python train.py --num_key_value_heads=4 --norm="layernorm" --init_out_by_depth=true --learning_rate=0.000726 --decay_shape="linear" --dataset="wikipedia_en"
MLP neurons of a small language model. Each row is named by its layer, matrix (down: output weights) and neuron, and shows model dimensions 80-175. Each number is 128 + 32 x the weight over its row's rms, rounded and kept within 0 to 255. Numbers have three digits each.
After each neuron's rows, "fires before" lists the tokens most often just after its 100 highest values on Wikipedia text that the model never trained on. A number after a token or word is its count.

L3.down728:144093134073133161181106121158180071131151133115176088138180119196052159198070214109108192119138135145112115068101126168178120137137124167176178134132109107113156097114114149105107145069113081100149166091117142162149105078176088151154100065161130126109116059161217118140130156134143078121
fires before: " |" 37, "." 8, "4" 5, "8" 4, "ect" 4, "5" 4

L3.down219:099085109151109178115103083108135113136105138222107099128159162126144108180134118088171160152162107159158140106113155154092151179088100150147135069128140181112121050132074133154144129130110135092141164114144123162152123176125112168136137130090198139147144122121116165119185114077094178138
fires before: "5" 14, "1" 13, "8" 12, "7" 11, "9" 11, "2" 10

L3.down212:083156133123092104162073151132158149127122105124166125127133098093150144132117135170174164149137133153088140054152135134140116113124142169082138122137071155069089125163098150136117158085080148158097139160119142067118069084115140136131117149133101111165122169104101180119064131104142073148
fires before: " " 26, "ight" 7, "ap" 5, "an" 5, "g" 4, " med" 4

L3.down468:103137105101128134120127166125147070147050033201131107136096115105133147097143132140074126120089050121100094157120091157155169105148138115113122088107100115123154110168114120109167166148125148105162140159134106101130118170123122127149121080170133148089138152100114123146151120122181163145
fires before: "-" 67, "|" 20

L3.down367:096167125145089120129106087111127124140109184189128137136166137141081136107162119075154130128125150168134137145082148131147155141146096162141183117152096141151112113134148154165136133113142141145174140113114081132127065136099155091151092095082163165140174169129135169144139097151121137108
fires before: " |" 41, "." 13

L3.down374:235148117116124082124130145111124109126147203106148085171078121115132123103159160099123111066119154161135133163169130170123129137083104111107129130146146166123112125093105124143201183119163103118096121116115128134120165115125116112143146135089115122086088126083129130048097092162154144155
fires before: " the" 41, " " 8, " a" 6, " le" 5

L3.down354:122140136111077153120168160160135137112110055159138149150131115128131121101140121200098143121128090127179134112128126108161138155099138153107085152106146146114078105159115152171191156114157120115115118099130052164103161177080179158057128141160124088170170152123137160105080107144155151108
fires before: " " 20, " A" 11, " H" 6, " N" 6, " G" 5, " P" 5

L3.down178:137079140158069110122075084173124192136080199091147070133125119112094119115165132163106145190145189074183126160125118140139108113107098143128126083123117142128125159107078138129155123166135142138142127130180147141132096114092116169121150147182166171150148139103142204144140090103175136124
fires before: " |" 18, " (" 13, "ular" 12, "ion" 8, "ard" 5

L3.down174:127137181104105099093127088126163132111162118073051111086094161074101085124124113159140187158038118104175116120136161140153157074126161107093149147049147175142115100119147100151140131134149103205183111121120140094070157124120109135106115138124144124103098111124150144133147140112095172067
fires before: " |" 45, "." 16, "bum" 6, "-" 4

L3.down692:123103141123160138124162153084098107104125088128120139098109141114087123133154116105175072143179111167154153073083118129067084080123142168123131138135148161137130138086134133119173084145159130151105077091136106097143169125147131145169111109192211158124113204057084138148117173142125135133
fires before: " |" 20, "A" 10, "C" 6, "I" 6, "\n" 6, "-" 5

L3.down699:134110073106122100176143086120117155113105152135116107121127123130123140111213135142093177191170175135138183146083136138176139151098102137090119048141076063135153118140153167101164124120111094138181148170143087107118145102083164094102108115181094068191154130092109138195127074142146145103
fires before: "-" 52, " Best" 5, " a" 4

L3.down296:098094129123164151105129103097079123144106168180143063135134114114101119116132099119133173169136130138144176142121133122135182128100134147157098126127128142128074070162118130120109107159102175125173127116192109136158137149127097143109143100106203159158178134130119129125121039106086142115
fires before: "4" 15, "0" 15, "2" 14, "1" 14, "3" 13, "5" 9

L3.down315:109110103155121149155151255090162091141129000166146139084144132158100125091118113146179084133080108144111100188131085112154154106142154141127142153114148101119109142155142142146168104155109124112126152142128119095116111136143120088099123161126122161119157138101127122094110141129117160139
fires before: "==" 26, "===" 18, "|" 6, "S" 6, "The" 6, "In" 5

L3.down410:131147107107125134078141166107201097138099076154176131097143147131140143139161054139180162170103111144193110184117133059151170135098076115129169118117108123121108196160105130142124136134103173073165129129127124135113093138149128099094144148097150168145167131077157150120152094130131151161
fires before: "=" 28, "P" 9, "==" 8, "===" 7, "T" 5, "R" 5

L3.down668:122145117107097181124092078141113163159140077162117130105127089168084177129121173124170147093171113140162145134085174156145172170119152085130101090100107149113101166174175122125090103136104176178166101147098138152131126171106152133111122119171156104122110159146094164125114136143165088135
fires before: "-" 72

L3.down406:104130099135080124088190179134142132137147051158088157093095130148115126123144108187148108084160128120167159173120150136100167150118088164119141136181149126090119125139099072126144146146141124152134115080116134124111095181183104078119116143122108166140153104094108160129112093137099155162
fires before: "==" 20, "The" 13, "===" 11, "In" 9, "H" 6, "A" 4

L3.down523:132148116149089154178112172143134123139121083115114152172118142114148156117123134106119114091129112156135121135125083118135164116123146150107146112127114099092127115128118185134139104121126077129111093110135098141137124133160121137094167136160109103160105132147139112132112090118116149129
fires before: " " 21, " A" 9, " N" 7, " H" 6, " G" 5, " J" 5

L3.down883:120108158117151195053122112105153121154083137160138096096210116120088150107161127146153155141119117158097093138094080096114092091134143182129102119192188076089109113084092133146082077120168183166153127116115159126091144118137139104098105153096145155182117119080147149128147115117173088164
fires before: " |" 45, "." 30

L3.down851:110137144103137099113223211140083079181082069178101081086154116094124133139112111146159126144088126171071105171144093094152132122118036151135147180108163152163100149115161140113132108136178133115140161159148124140111093221149105130094143142099181176133134116139119129085107117164125154104
fires before: " " 34, " W" 5, " N" 5, " L" 4, " Re" 4, " V" 4

L3.down149:130097109105143116127133093129080124109107124155105162152109143131122144114082097162133129124098153175103112185115104164163171119087105173087162084119106102116120102153099114176150094106152097084157187162151059079143132119106183118186165151118159078123119098102126136092141127156108142150
fires before: " " 41, " the" 15, " May" 4

L3.down712:108057158127131116145139090080164113118092070111115118104120120112156111178112160149099094125114120070106182123146093119086174152082136116112126104097146154146181139110147108071136124188085142141118127157133100090100117159111144159128137120132080082095103081101082099120139121093105105100
fires before: " |" 31, "." 17, "5" 7, "–" 5

L3.down293:142181124083115082096117103152145132122129184154110112122204090118113143099140089141120132127123166114135148146063154156167156141147078170141175121144074141148159078136110144177125109154150146121198137125090111109111088125063172103066096159094123172100166202092133139122149131137111131165
fires before: "re" 18, "ess" 9, "i" 9, "om" 7, "ent" 7, "og" 6

L3.down3:131163104139114128147158201111068123174119087169117083161085129102152144117141193169076113101081076129092118179160095148157124083114156157144169089096147135128118115152149088126102173131098137153182140149124148118144141155135150100138108082132149176122124165093110063180097136152154133079
fires before: "-" 42, "a" 5, "h" 4

L3.down881:174167073156173159183129087145130114115155136098179107171162174128133118207142124116147135170145102113073132078115066061101134127113168143060129162157149201143106145148077145120152151177116102200113072151145177111144146136139153139146148135129128096112091098092121166070133103113193164054
fires before: " |" 40, " (" 12, "." 7, "resent" 5, ")" 4

L3.down810:060105100090100122082104148085155135178123059151131146106154108103063056121122134152143129152158136154125130150129093129146152142099085136120110105085098118108119173134103122201118112099085146141087136096129097140138174138124080143100119109179097124173162144169158155136071085128159123152
fires before: " |" 28, "-" 20, " " 12, " U" 5

L3.down470:157072160110104137143104152086188075176117145154131090143185161106099189109182083131139095142143144177123114118119104103108098154141126119186118120118067170103082089075166140139117124134116123124172102114093099115170111111100137169097106120117163121157101130151096138138112087151175145137
fires before: "a" 20, "ass" 15, "ub" 8, "ark" 7, "os" 5

L3.down650:108066083105121117121152106152172121137163166146116057118143157116122091114115129126123131121135050076095110102186126190142128117156152060117085179131154103063093079118136148090097139090105148141111103114161137139115141131176165085178128113155130157131165173143173157059085160101171125146
fires before: " " 46, "g" 4